Weights of a small GPT-style language model, trained from scratch on English Wikipedia.
Size: 11 layers, vocabulary 4089.
Architecture: RMSNorm before each block, rotary positions, no biases in attention or MLP.
Training: a variant of Adam for these matrices, 8098 steps.
MLP neurons of a small language model. Each row is named by its layer, matrix (gate and up: input weights; down: output weights) and neuron, and shows model dimensions 160-255. Each number is 128 + 32 x the weight over its row's rms, rounded and kept within 0 to 255. Numbers have three digits each. A neuron's up and down rows have the sign that makes its largest values positive.
After each neuron's rows, "fires on" lists the tokens most often at its 100 highest values on Wikipedia text that the model never trained on.

L5.gate675:127073083091103148166132196153169159123158134080127142141134139102112172102184136117117050114208138143131130123126162149176151105147097142194173128086110116104131122159162158103084165117120132163187086094132095094071099119161131169151105094116105144155185169154159122207137140128130120123
L5.up675:114082112158144110117145131151092120084140093070126116113147122179193125120153145105137097114110123088111172128096160083134138130170180128129127112120115073081125152141116151153107144094134063138122109126127143135129104118149125099092121147152093125116185130156123175080090099138058087135
L5.down675:082125154141119135129073199060117131141135138126066127159122107154133118106111128088169091122121177117175202106156125167163144176108147213098113134142120157188151131160131156119158108141116121109145137126147139151138075170156161124120134107200053125161191108163129088103139081127120147130
fires on: " b", " do", " m"

L3.gate519:170069118132109154144095112143065108120161050168161129068121150148102084193143124128158124122200150158087132121111127131096147104165091148148149122175099060134170120142098120098105168136142145142148171121174090173164103077165148123109096159130124125132140142106124106168102170108102119127
L3.up519:201031148152138151138098111152070132123149047116077121077094121139146163216155127142180145158143127152102139080145053151080169126127140123116163115167125112137182113114112115121115162136138161151118159141179097168110102103139118149195105161121087107101148160146112106113111121141130118080
L3.down519:098134197188152149182135111137130113154146105130102094139086120143078159181172138087141169167143067116126157097177127153113133174063103127104123114117155083138143109111118140072131128134144122090118158134145142113113091153175129155255167147133113102130131120087142115125121108129079147107
fires on: ".\n\n", ".", ".\""

L6.gate5:125095049166061138127139143097132119119111149126069120127188097084144130104171189126120160173136161174162100142143164106135097126134126092128091130127133162111158119085092133179143082058162123148105104174150137132126134159079059152065104163115171116065105102113092093100133151145102113148
L6.up5:127086116144109127104160103170073162081090142176178099120188108152130172150130071079162130133097106085157201103115152114119094135122079147159160080100150146103177162149133134159096110063137101094138136142146159126149159137116120214122151115149127153105124155116105111146101108108109151101
L6.down5:139109108122095185103084091150168153117118123186144135172144172078082149146132154158132098162146154143109145173137117141162151089056165117100162080056127107056143107066147133124064141131164162120176131193100127153106160190104129125114118147124103141115066155117154161160163156191145171087
fires on: "al", " –", "el", "ol", "il", "per"

L5.gate43:180097080116151153177078124164107153142090123119130161072146170159116144143088146115134104157091086099159119143143174110050142135163132107113136075083166056097054136114170162157133064192170170123147073080115086080104169082161160211129098167131107162077074160115147131174167154160121091079
L5.up43:094167163150114101096150076169142124162165154138180168133152171083165124101098146126076161070164129137141134091086128154076126151143129109114089064095119144086116109063133152115113117161143151151094148152132128142111100123101121188175131090130160095110093177131145127086113144161165112056
L5.down43:094144101132176099109064106173131131115131155160086144076156081126140137145056150148154157094048137090163073121087112065145131152160117078088167096142119105118143138153131098103103099140163177152128119123096161134094074095148050128140134139185155127098119182125133199089137139184110116150
fires on: " sc", " rec", " Sc", " prov"

L6.gate21:133157094118133117058079164134151135104099084120138134119129115075175132091154190162100119185158106152097145088056176125118126146128163131057196070068096151129123114103172090088101132165133118166167119118064114130111171176140130205128153139082132116127143194118108144156100100101126116137
L6.up21:074087119088162168117117183100143115163157078125133127094097146111155117112145120148140109212149110136094149159103147117078112146120169124141110107133104163109082170158105044149106135101150145174125125153115154063168153143086194112145133087150164106191128159122085126079048107112192076071
L6.down21:104168073097152136104167089119103155138176069126121131126103133081206140075148120077145130080135081107180097151058117141117076132141167136117137136115140185077103090101111148083131121119129082184124142090123086147121172107138143172142099096134151137175140144066164110154107122128117183163
fires on: " an", " the", " The", "A", "ic", "ific"

L3.gate623:100122105132093124205136094155148110081117121109112137116128122097109088147135153122113125113135108190108129156172101112099204076157129143156142155093151172080155076074162117117094169118114097179144072137099160111153148185108143154103079124169141158188135148150213094083139111086129111081
L3.up623:145186117110154131167116113149095109080125109156110126134138130109130158126192121153118117116100076127143106135168157143156172105124113143111107153059160127083153083083143109127126166088091171178153094170129145129143120151118112125135034118193072134121173138159222074120114117144073136176
L3.down623:127170147134183209151113141161127100099170161080125168146117103095134194111146119134116158155109051162129162120158119108161146100121195069180056138112149151127146125118097136123161158028073126116196169177119071151078120104146080128210132087157097213157046121186204129113181103141112100221
fires on: "ol", "cl", " min", "urb", " sol", " dev"

L7.gate118:117111115130148157193171079127113093105136110138110103111105180115130063159096150135104094204173049125052149092074124139151143060142125065070105148148139116119086132098120117144144176142159171154117126100115098130098103190123144120097129084108099094153158167109087173175123135127115133119
L7.up118:135137144116103178093128139112151077111168074136152165136130124149130127161191080147154172144101100089137151095123158186094068107126212110079086132102188130121103076152055085197089136084082137177112128140138130140129038141167136131153180121121068140107141137121170122103063097062099146085
L7.down118:114101111094168168095151123133113134115098188087119137106127152145120146102108167190171101186103114154186092089123087104155106123121166060167142142078155176084107117127144131150153085123124131139140123156109121156178096110144082142068115105133129077146184164055118164160091139144075167145
fires on: " Al", ".", " El", "l"

L3.gate183:131182137145123145145127107125119096105138182152112138161119068083116142167170116159146133179109194184119135165158096128066145076155161163141144128135120044162131080128162118095167155121204121160151089090086119123104151119107152103103097163148112152146123164064121149181126121146144086121
L3.up183:146119123120131098146126161124132203108122114159089165111166108177103122099168157152137166123121109140134112113123133132080128193130151215106192176105097088079136127092140174122112089193127046073140098182098103169142109175160105119120107183150099111149130078086064157113138124135129095119
L3.down183:146164107079124078144107119148169182093142076161068113178150138137130150084101123134119155139080075089124127125135141209101158118138176109134136154115107078106114139098153128114187062140142130120113150193075147134150157115154154108248157103137124100082177146125146153079069129123141122146
fires on: " res", " fac", " rel"

L3.gate116:112116122164091171142150079100059130101104118175163146170127155126073109113146160160173131166172175192148094176142155139114135151167135135142143104170138099106147178136107096130180151143134170125194142173105106175098122131132211144070104150133175114105128124100153096129165104078107160104
L3.up116:111126186183071186121180133100099133100157090170163136138145099128071124089160144150188135190171121161128078130146122138145151157085153130141161118159158115089140161156100103114174169119112151106194158200138131156098129124125124135127115143140140126072130127108148082139117127069136129126
L3.down116:105146161175163136139142126128152148123147133133118115141135097112104163129163123115132124140076095127114142168127119114120132142070113090142154142106167132131035101102165145126073166144083134134127129121121129129141091166122092106255127116140121157138101086141160135118134133127134139143
fires on: ",", "\n\n", ".\n\n"

L3.gate288:110136105147069107177109135085081156120090101140137095140095095138154083113133101166157143114136155166088148154184073109178127130134097100143160095145122116094130114110114120084155161096124120074147169108152157112080108177110113114098166159114156172091184093146089154166104162185095162156
L3.up288:110148144157117091119125090090100098116125118126145110118057210141105109101122139187163219157118131111106172162164073170103136127088105090135150135125129119108157143094076122116137206133123166111130132151130148102164157136150129142158161129144077156114182132161133119126135172157117088177
L3.down288:115115183104062171149131116124185094052088096098082151108135148153150109132134129131083136140113113114106096112143195117146112164089133126100102149091102111127062091123102177171099116143147118093087107106129071152085092120105147126255136108108112112170141118106114120118143126130138152093
fires on: "l", "19", "-"

L3.gate333:152130099071087101118164146153161113184187076140096096126120166101184172100147110156084102162049141099099147174136184145110145143148123082166116085160149103125120094093088099174154190115086140148162118123114145086119198064160113142113095131101140104124075129152099153082160101179094109112
L3.up333:105129130100140101109176126107093165148147148083133130140179176108171113127118202107107135137157134160062155099177069162136099138128172169119129127153089099123122169194094169112110174115145148114083175127105122117076126114103115090103157103181104104117151073109154096092172130120126166182
L3.down333:139141179118146108101110114175137114130128077139080136088164085204085130156151053149184136110156130164190108139098154088108119115147079149144091145104136124122119133127131127105144119126076132105115106129160119112100120140092141132174100121087151173113145124128097160130080108121141128141
fires on: " was", "ed", "ing", "ene"

L3.gate599:101098099138120107113132112146107133153146142191177114116184136129113117169095138116088171135119102204141107118153112136106147052130060102132156064113123137090109110104084075065121128193117108100123076146137106136094179181113136157130126117099111128049149148143133132169112157101187082068
L3.up599:114153157161171114100164083159134139099135123120120126124168124089143158118137103147144150153101134148114109116165148157156105137127032081166175071110163098102105144163090122124107117210059116142140074176103172108127173087109046106157166069097115086144120074168156148150174150168142150122
L3.down599:141152154139131087089134102126125065171166111131136134111213093114140135156131125160156093150182124155092204099137156150144162135135156199100120099113096148134146169157169148125104081185179155138135158130116120099196077147096137103174106089160123125147102033099143180119160085115136182176
fires on: "et", ":", "ation", "ar", "ity", "ary"

L7.gate592:109142141086162154129086117094124069195101215154121169097135153164146148149093081135114114139104133127190114146124108127112150105125128153141082045087091121132091066211149094141132135067119095156127087140156143107144122151135094086119119130185115048104129115104149157142106126108129112097
L7.up592:129152088140130180109122115108106067106040140153114127096066143118104148114128143100092173095104151177146146125208026143121039122153159149144092114130082104131112148167118148162134091107175141167164104111126171114172068132123152116155171150108118145166101110101131148146142160138135156079
L7.down592:186112127126088131110114180108155112167109113183114137112125140095164073140133136045132132140102137133138155053158070092084171113144077144138126195167178161147148142098085103148177143112133133155171146116088176100161135153137117130169157135128131123143124124147160067118133111098070120098
fires on: " W", " |\n", " L", "n", ":"

L5.gate268:134175139137191106152147106152123124136127142097106118095148105154150126092104090125129084127153116153086097137097114145114147111164150128095078128148121108078151121138139151145126099190135149103086112118141137122047089125071136141108148141181178077091142112120134189122154162097103106091
L5.up268:112115155136148096091081082123101124106134068104106055102069061151080103109098171153112117111065075145039128135131180108134110136143170079128162097200142122223138116106145112126143095073093172123130124115141151116098130112128125154123124071142160109112144140168143159155102112061056127135
L5.down268:133171114103146132174132104178144160134161176157116134193114152127148116082136156087094115187100144160177098152097130120111112127150110112147080099114141199147179091121077137133095152162138092089071102056129163165119151114123064084135153090128153154110183098141165155150165113140198146180
fires on: "am", "ri", "ing", "x", " |", "im"

L7.gate273:183103093170111171123119183117182144168108123139154132072154130114166150096154107145150158089106121167135152160115044121100094136162133108112117139190116144135119096081128154132158130095192152136213101139094169151076170133136074130126110091049156128122140137150055126065165132153135169106
L7.up273:109133175192108156131156064151114117137102134118131130094169161134185143154108224152152132133098137131130180089150131130158142145131164157112162130163114091070077086132139148136153125122172024136110190086154100106130138155093152122113131113159120164077119075107103118111200140148131155112
L7.down273:115086121171216104105158111212087131110105128110109166151072110133147083144139150073104170148162140165137129144167098150186156167133159084232159124134138095124124155110161082100112112133127188076090126129143094128135122102104162127168077126095106094181096108169162074140110129116193133124
fires on: "ing", "al", "ion", "is", "e", "ed"

L7.gate85:105101088113147118139055091144041183125135101123140160106078118190116083177162140162119095201112133107164171123151119130182072113122099120094108121081118098052127082171124087119165109141093141094113071153119094153113107101149139073100143112117162164097129117124166196153090157090071136102
L7.up85:123149126114129108147113108218137226124169100168160139098061057129142139081105146107116157131117116148109167122064154133147095117097088110126124101122101162152102153124161140174164152126128148175082124111067153142144155117154119141158128134096114185159129156119123125138058153130102159101
L7.down85:072098132146147100103185094149145194137145087106158125153120092139118144116143068068103143105147136157129094106146132148155120143092084154106152175090153123118138059135130082160163091146093130161166200104121081130126188123097143121135119159089145162089149131110107126077131151093116088111
fires on: "-", " dis", " dam"

L3.gate680:153093100114092098114145089080050088116126088154154121129154124093139133079123213108113162103121119161148117135134119117081110096159158131141113154111117153110105115063076154098133140120104105122143104130101119098076108166188116184088153188083115154081125141126135175074124049124155200183
L3.up680:099127185134095159111159175114095132134166063140194132045131074134154117054150210148123081135170103140128144109149135153159172161111136158145047038111161163156091149121187194125153121187076205101134147162170138117134153087164133135142124120061112155107153056120108152138119147133139150155
L3.down680:101146126080179134181159113146079107081140122132095137127094090103120165114135161136127134126118146141095122158148103101175131141151128099098194150137080092121071104093144129112153161153162159133127113111126107103129119157141112131041168136176157078139118181137118073104102107102077126085
fires on: "-", "o", "ico", ":", "I", "ch"

L5.gate133:134154098103163178130132121124120178149127070126129180123074148057134091134120074196125133083137108077137111133085126084112083117158142133162112098119185197108116110166204133113113125128139115143159128103105135179159162117088152138102131105161178120126070181117106122149154144074156119151
L5.up133:121094152180184056156126113126187129125123112131122151101162139088129093140150128142132120129214126209094168164137099050105191147097117147122083091119172113101140123140173092123127133043129070122118160135105154122129153123089162121131168115178205135108124150157119101137140109101173083148
L5.down133:109141089132164124145106175138153125139127168126119100122101141125147132030151101078135124122131021084157080137109142132110081107121127057136116110072175200085110153105156161078131121133157114111110109116134121155114117091116153134165119142147086126129104146053176155088151132139075108145
fires on: " the"

L7.gate186:125105110170083149113172131097136074169160100174122182165142175114086123220094146131108104086114155118102118173110133077070099138181108063118121108171149119105099134150165086112141138117135108121170117166129108070092087073174122206141145208130162140119085078084112120125107121136098202153
L7.up186:131051104142121134139141060135067154181067152112112096139140139124133178094150112100142072120121106121148153131130108153124146085124114118160131175144067139187061133047089129164156105124140141118149143079153087164128159112193083126113069138097121132105130064091136140166091137198104117104
L7.down186:096132109150119152142122166132094161071098119116131139082205189068047147185120146128150115131131156145157178104139151175179138145140149150170107140128090115096075119118155116127089173165089109117134109138096171125096172153069151119149133142138214071202148234134094130156101143116132102138
fires on: " high", " Goals", "–", "20", "C", "R"

L3.gate312:098121157141111176122097141108157157151159138110121139131140141146122118145162102103114080152187120090079134155141129134141127100152143158113099100125104157152195119229090108202112139078133188193149160141107108133137124172124125134115148177088127198174112137109145082138169109093113108149
L3.up312:134098112147155163114114090154143152132116157180095153114125126161102117160144082127101085105104125086168133108098111098099142155151153137067133096093139131063111052133078166100098131104125109095120130140099074198129088085184110163135136116154147128126113105102141147130108102111066115153
L3.down312:120129148104183172111069162115142205101135155093122174119078122061132120174118125157143055103117082078121153148168172216143077111116179155149138131162098106093111127143107088120114146120128188162104130121121103109139164138166140156154113100115095146121145160085146113142128148131160128121
fires on: " under", " pre", " national", "ul", " sur"

L7.gate244:125112062095131095115171098093102123138084185126105115129070114122075127094114148141096109133146135084153114115128100095099062031174095134113111117146156082147126170083134150129182143079127093136108101104151134140122164146116144164110085208137142149088166137117219157138150162102146129069
L7.up244:146074070085084153138119145127157087092145152106114141101096109139127133127122143115117082151172119141115126179135102158174201112114089148190142140131133126137137108090125140094175188118149078129175099087144087114137082065093065146132209065136156113173112139170082145146110131181140183181
L7.down244:127198065137133083106077145138093191133169151052084119211163123182163102101123142096098194136153106137140082141133113144156156105152180165140139128152137114124115026111166137144071189140151136127166159120139131197024071123117123196169156124143123121121118122122135128131140146094049186143
fires on: "st", "c", "av", "v", "."

L3.gate325:130120092121137119120113203082101116079133166153061128093177199134113142114137126101106092091118168108092128123106145184132086124122100178086147133066141130102147141114119141136096106135134135115134114160135071158104134147078082159135093097174149117110145162198082129167171111138123098187
L3.up325:142158066144171097129115087093141122138120121126112136123156152141095155112156182130088075129104187187134053094093053140174125098157132172105126133200183140124190173113106147175141116162140183095177110177085115104116137155122093116130145107062231156164199155143077115115150095149121137104
L3.down325:139096107140113122099124145132157138160160168085121069185161183120106105164131135133152190133085102132102146129066078085152138150073151144116178173116150126123061108124161104131125101139159073100137105118172106146102180115095149129211113063161116140131107092207112119169135120177131127108
fires on: ",", "B", " d", "b", "d", "-d"

L6.gate337:087130008129110167133137138097144078129110174180089058126072192137117088108129152105105156141157141125102099129124133081105184115153158136086056154096123091148144166081094182117101120167128117149180120095103096136102159105086136203159085136102120167138097150094118109182177130068164121082
L6.up337:145114095149139128112121115088102097134114189117103115159120134140048147153102159122084197133080102121144111152117075125131171078134085136157088090128175161121099162176146098196144073179139081139180121099082125124077119167084208099156085164056129177149146095071068101177126149080146166048
L6.down337:097109131115157103126092117102088142141105140112130053138128102124167130109133156106118097111074170146129119101139084150132123163110150164134104133133114116142117164122151180165123127124084081178091170156168142134099116118086150081211117079114170115099125046149144062173129100135120145089
fires on: " B", "b", "B", "-B"

L3.gate642:131117068134134116167138161144119155146140102125163121085145188138160094109155191108090112120095134219156111123158102086168143126160088126134161190091087182120149192020092116098057088124187165120117150083118171173106144122067081100079167109109173142172179137133122167133161153149115179128
L3.up642:121148075130124102179133155112145157151145091070149107093141229134174123124131165089102091094105108171156106128152080130151165085146156136129121161109103146126114188086105125121078075086183160112120166082081208148181190117088083105123147095098158096216151114158102171139158110152136141127
L3.down642:136194104146126171103137112174169125122150190201100081154119139161102162169115154082131123147066062125174144135095141118119111122093129106146133128123106118086120152161099181127117128072138092078120144193109121185171128124068104099255132128114087075108142116134110156126169123171114141159
fires on: " m", " km", " ", "m"

L6.gate315:104140122183132123126048171170112144140139085157142128123128163118154094107180097106129111161219202149140166094137135109098109146116121179129130128117106106055097092139111080072145136106133143090152158149083119104169173100131121132085176178123081149100104133080167135125150084133139146138
L6.up315:062104107174167107170120188111102095144168123134153151110064124040110072112100108123121105160163106161067145106115091144116077133121104121127108085132133146113106144108124076112165106167132101177200105115097126093124177085107154150149187181165119181112149176123054148113143151187142093137
L6.down315:102119139185185160152136107112135116135108053108118138158220144145146161079132146104089093137146125140098115191124107125121143127113128172062087095090111107063164106132111149120091083155153150145107162136138130110158138103170134100199089096179101114152081118171048136114073113117106089146
fires on: "A", "-A"

L6.gate50:127122137080069108185089119138095146120114163098151112073195203113052070151138074121120187136068138087097101079085115092189137131113176128107192135145102074150070086151117144117125113096080183137174146175132130128129075115169113123114090097155119122052131148168234081182101139158136134115
L6.up50:119148143136104141139078118138088155155148160135121146135186114157134145173135163134124104081143157168150101075146159074089172106121087135052093139110112077089108130120140185138171084164143108174109151155077172149161140119133134102112109134089133099156160147160145113099153150104119140139
L6.down50:124128068106111108078147170044160071095120089090082199104154132113120126126109127093098186106112152081093093125159187136133105148098134103114150171138141152192114179159117143173091125131103127158152164151053135133129164133108180062191123133102148171155102151125036107163146150153128090159
fires on: " acc", " comm", " conn", " frequ", " poss", " pos"

L6.gate351:106090092080045141124158080096095098176145115170153150164121150126142073132096084189153116114119140099168106096155115147188133155100074135153141127092112139099137147147071075070111128089131111124112120073126159151079109115148180079117097097131174116155184142121142122154127127134094187156
L6.up351:140111123161082128087143125175106165132088079093136067033167106151107127091176065200082166103157115179107096088160095194126091146088132062143112171103124116081156114091158136146114112122136140079085188149140125145114114085156102120142100112110137125092133154068122131128141084097101113130
L6.down351:085133081167066149125119154070123139095119143114121132111149114146183124122162094116190139118162149087106128146162129137187147132095170144094203185104138142146128137187080120133123102134156124153148068157148156140169100118141139133204123093098126157169079107130121135100122110152111132186
fires on: " part", " Fort", "en", " Final", "art", " —"

L5.gate62:093085125107131134120107114137135116115088108133161169102081150202184066184169119138141180128120137158136126129091137114069152092189111144098133080146122131115124114139126150134134169121181112147125140061086136092150113105123108129134135107108135096133092112109094131088151090061153113072
L5.up62:129081083065062117142118191139133064124078144160128127174092121171117147128157070087206185133100154052152117184184113131079119078093109099152079147118071125145146118117119160177130085101136129153154124136110147142154085113133135125145145085124147160070129129120189180095123136147144149120
L5.down62:119139153146117107110137105114126134130043097154140124134123113124110129157118117077108167109156147152114171132110094087098157143125114157137170149133106146090138057127180145139135092026087159129145187159073181133154098086151048131199160141153149174127104150175119142110095119145115154091
fires on: " W", " P", " win"

L6.gate424:150103128107118119104074119059184111136113131140143129057146081104129099107075105123130099108093173141129153156176158092073096184192083100162164139116142140172105140080121126175109179093111179152155126123064133196129184157141127125083144205084115161069106122091134100103137112107123107152
L6.up424:129114062081044141100092113194152146117143169103125111091157126099082133110128146120142125089136138130138100184147162134099142156136125073084131173101121122062100066112139123150146138086118122142160073088161177179114154062077110112114145186135135137088102159039124136145169132202087109162
L6.down424:136106116099130158186103089155167100082086098108157096133149091087106144207082144139142108128118104127102140129151091139095088118089149049193140143143112101130156142108127223156130125107120161162123100158114130152101137168144176101144128131083130100125079102171094112071161087180130109100
fires on: "ac", " fac", " mod", " med", " ins", " val"

L5.gate460:107129074171107064164078113105117107114153142159152124137112197222147123138149130150164177145171164153129110138147074149139089106173119107165097143134131104152177096146154164120090182148211140098153128140143099114107061133085144153064112152132154169186093145147131145139130146124077115136
L5.up460:158059074074162122146137183107170122095110093168060169135158218159100190149134139077128109104101122052085111130067193111120127155145045169130149159134167105143074148099086120129162163135083176117100067120094084141170167122092097114161121066117130143138101137118134089128148123073088103153
L5.down460:121140180128117075179123133140107131098124119190179144081106128183180119215181148151188171125159107160141088074153064118116101142173166139119167154104099144127155098108127150126127140161141154136151149148222066125125154113112066168140108138153124117138159101156128131067114165070114105135
fires on: " to", "-", " –", "–", "/"

L5.gate350:190159114156129144194132144138136150132180147169127089097092091110119151165071148165112114165152113093112129069152170115069097149132135107143125129156129124059052144162114102110116088032170182109127157106135118132125091133091149078113127168118087129170146159156129100159139150162172120153
L5.up350:153125152169147132115136157121116155063142121188140173195126115178142127135081142116082136083146128127179144137144091160124077129124078118170120075152084137188166148161103115141183154100153176098126098099116128114072101161120121159170116167128137138134115095136132122102119156147101077163
L5.down350:149057117114108185111105066102105083141125118136143065109142107057125162117129088150177123157083167174126115179092128123134125164132112182133134202130178089101165105120044137113138140185128097101119095120168157120142130147080137120154150184127132099142102142091095096132114160127102135097
fires on: "es", "as", "a", "l", "ing", " mm"

L6.gate434:084089160072124119135094143146112162179102114113134124124087130157115146193153161102185100184189162126121142175174131115136153146106133109110130111068136133122131072145120147203146129128065120074145176130130177168063165129124150141079121125110152167086143139128116110095139175129060132127
L6.up434:128104098142166092158139172131172117152084105145116139155132088097071133105116125105121129157109125166081150072115114160128142118109114101168104123123134216182151118165147113139125202077085103160135177034105074115134165163097160136136118092170152130152173196151148188112097141130186197112
L6.down434:141105146106122125099132128150057157108104149124131202138103108167167108167143085096137135163107107100129092131128085086193150161101081148127151122121099085118142077123178172154111070145152165183156120172132121229191095065059127113134154067105141135088120101074114129152164121156077135110
fires on: "-", "w", "ast"

L5.gate504:140148101114152095150122091112095141116148151115191129119155192160111080153112102176125132116157124139143173095135115141148103157105096139151116115160099183121074131131130197117160151173128123137171079139086068160096064097135142137143120142183110146122091114130183169193109180177156120091
L5.up504:138129150140142209140082107127092157109104181077104109113155197090100172133135185119122105134157140193114084152119143143080106156142129109145092115125089168102159080036150171116179151129071097064142058137147147132108145127124076156132173101121071095127135159178118174131109134109082091149
L5.down504:154086096166108083163169117110079093111126157156108156213109105129179104082078112105103054164138104203107135093134155112140110105089100114107129118111122171122135213100099125131109120165118158095134133082128123083093100134162174113202110111142082203136184161075129151165156156160124066133
fires on: " im", " ISBN", " \\", " dep", " ph"

L3.gate545:117143065163108156184146098141115196100140155084112170148166129094154126159121043149218152151124165140119082165096116162134170069143121185129132123174146113098129124066123150104122143120116168100147072112076113137094177112096140095095163123153068118089130126096159114170127155116152103051
L3.up545:135117164134147169100108092161148229117169177144141181101205072136126133123104106100119145181063128170106144146135127139123134152135125180110115124134146123097137104097097128122125088187103142079175093118088161123069157132128087101155110141110151123144131157105124120135117155099136139093
L3.down545:127113108165089051103118121134145107104126135101109114194127122127147161126113129174124135131147091155118141142217068152094137159104108178105165128097179132149142094150161156100138129093114181102146097180118098163128092155108122147129155168136151111118145075081121128083153087112087153154
fires on: "qu", " rel", " res", "ation", "et"

L6.gate306:081061108102116154047079178106154136170124083175131138098124117100074097093077112114175105126110147055118147125090134176097170112117094093160156138170181132163069133123142111119152077115102115091109126083154139107141183128137165127115107073159121142178131093146089120101153066195086129168
L6.up306:119094126063145141109080112160185152174074106136171181100129140073121092097163150135110170142138109083129048119088107147078150124157129134170102094183140100167156113047113127125047081032148138170155107094158124115184168130184102167102148173081128141137069157144081138089142187092144107142
L6.down306:091120139158108127152140128071119129069068138069085060163092147161145170164114124163161109160141145109202132187147128068131086159098099177074132183124117159130159161173123136101179147157124107104110181077137158126100103102127084109116108154139116141142150106146148130121164064150162135141
fires on: "p", "t", "y", "it", "]", "id"

L5.gate217:067134136152157078143072118118093106053104154162125137125113103139115049136130154112134185104105148109112131138182110106125137039138103133123137163177190130119080164170160082119061137070087156112155138089066138092138131088075229108064126188176104105101088109084132113099123214085165143106
L5.up217:122184163087118056163095141120121114099110151130105124103118150193108136153125133041130086102103139150105132113152100166140184109140175114136144161205148078075171135164098189118119185098163143105152119040100184094113131129131109132166143134088110151114134059162123069139160150146118171105
L5.down217:103110098096157109116139085101184107164117143113146143172125088123163021125105095149134167098126165106134082126145119170175165147055161142170129104137138092137148184108179115145123196109155151142129144059170161148113139117118113140170119162086096113136159089133178122097162119129108109142
fires on: "c", "f", "v", "red"

L3.gate285:124093124162143172125214141136171101164110125176164176172166123132072106145109091097145142114126136154136114136097130136131194130157097110092145108128195066089102080069099136100142176150129141128162095115117131148126224047137171169125074149158150169127126144054181167255161137129147116122
L3.up285:098153168128131137168140132142179100134080109178141193164154155079097170149155086115112138120095129121122128141067130087147150112110133149057143112062144127080126112108132134119145151157125135103135115094120137070089178085095169166149096145185119197081126141129126124197109146173116116098
L3.down285:162153132112141091149146107108125147115130117114064140151099134097121147139157141176110152111145104146149093139121096090187105153101133139143195169068095060154157149143104105131174106209137111131103132080171144105125170115195150198255134095135153156123151147149105153128169105140107131150
fires on: " sc", " Sc", " under", "===", "sc", " Stud"

L6.gate418:118079114140104135076082169072139155165100156079093181098094109170143189182117096154106120158164173148145115144167101130055202055140148137078142188067095144131108124069143132125134170113110116092141049096101116099101087151115151089125130088152132129157134147177113105112121110126175112171
L6.up418:072137119060119095135123126109072137142119157123113156081083165085128142124180147094146077132105138133181131140039113088177152157119118132173145217174089116097134155172184117131146144102105139160143082186084140137073133104137094105131122147141156154107136108103106143195142140127125139148
L6.down418:165087105121103170129164126128219146090160190131164149114212144115167147113125088100174131105189142150119104154134122110147134124088126138107101121112181131132117126115121098138146130126150103114130108071174124147142167086089129057247095123117151118145080171145080116145148088112096093192
fires on: "ann", "z", " view", "iz", "imb"

L5.gate482:075142142122111054222102166083144116124091118124138056182114180175082163129144140137183082080141167189047179142120068066135152132157227153096141137158110081083123078094117181086078104106147146164145082074149081109125104158117094105099143123135147142129136075157122071127117133111140154135
L5.up482:146086108125095149080093149109111130099098129084114089133147198137150178132124134118146121166095126116085181151114113138119105114088136042031148126147200070119126139097173095159070121119122097158149146110110108153146118085143101157144141126100121139212133107160099138191178106150091088127
L5.down482:174080142185093054156090131105116130155141098125122177082105087171154133110103155157181164157137131122114153130127081160119131124158119121091120103121121115107160157155177122127157179145125135118103122141150142108175104109123133139163101094121109170086171126191126153104084115147105114099
fires on: " |", "d", "p", "D", "b", "z"

L7.gate355:110108074184150179118122121096140090139105144178083126130178158137139052169112141118123152155092139121143203134153207137163142087178129125061110148176192172126122166087134106133121127094157214161132129134113151116123089151105161130137125107149087127140095124079093085148112159100124171114
L7.up355:105113094182161103162120163200121132142171102070160172105133098102218134090108175141116138153094114157083172101112151163132182169107090128118103150152122191116104118087135117103117139061116147170082111152105242166142118131074161153134153107116087114122093169097150081153094109071160143080
L7.down355:128108134139130114075151133111143167129093101083056129195136085152034136044102075122103102078120157098105087076113100154151132148100197067107151084092094050124047157154150193108148113075133156165097106118197096119174127120134062137210125138142182100120139143121114123077143157160166179120
fires on: "am", "u", " Al", "ath", " El", "az"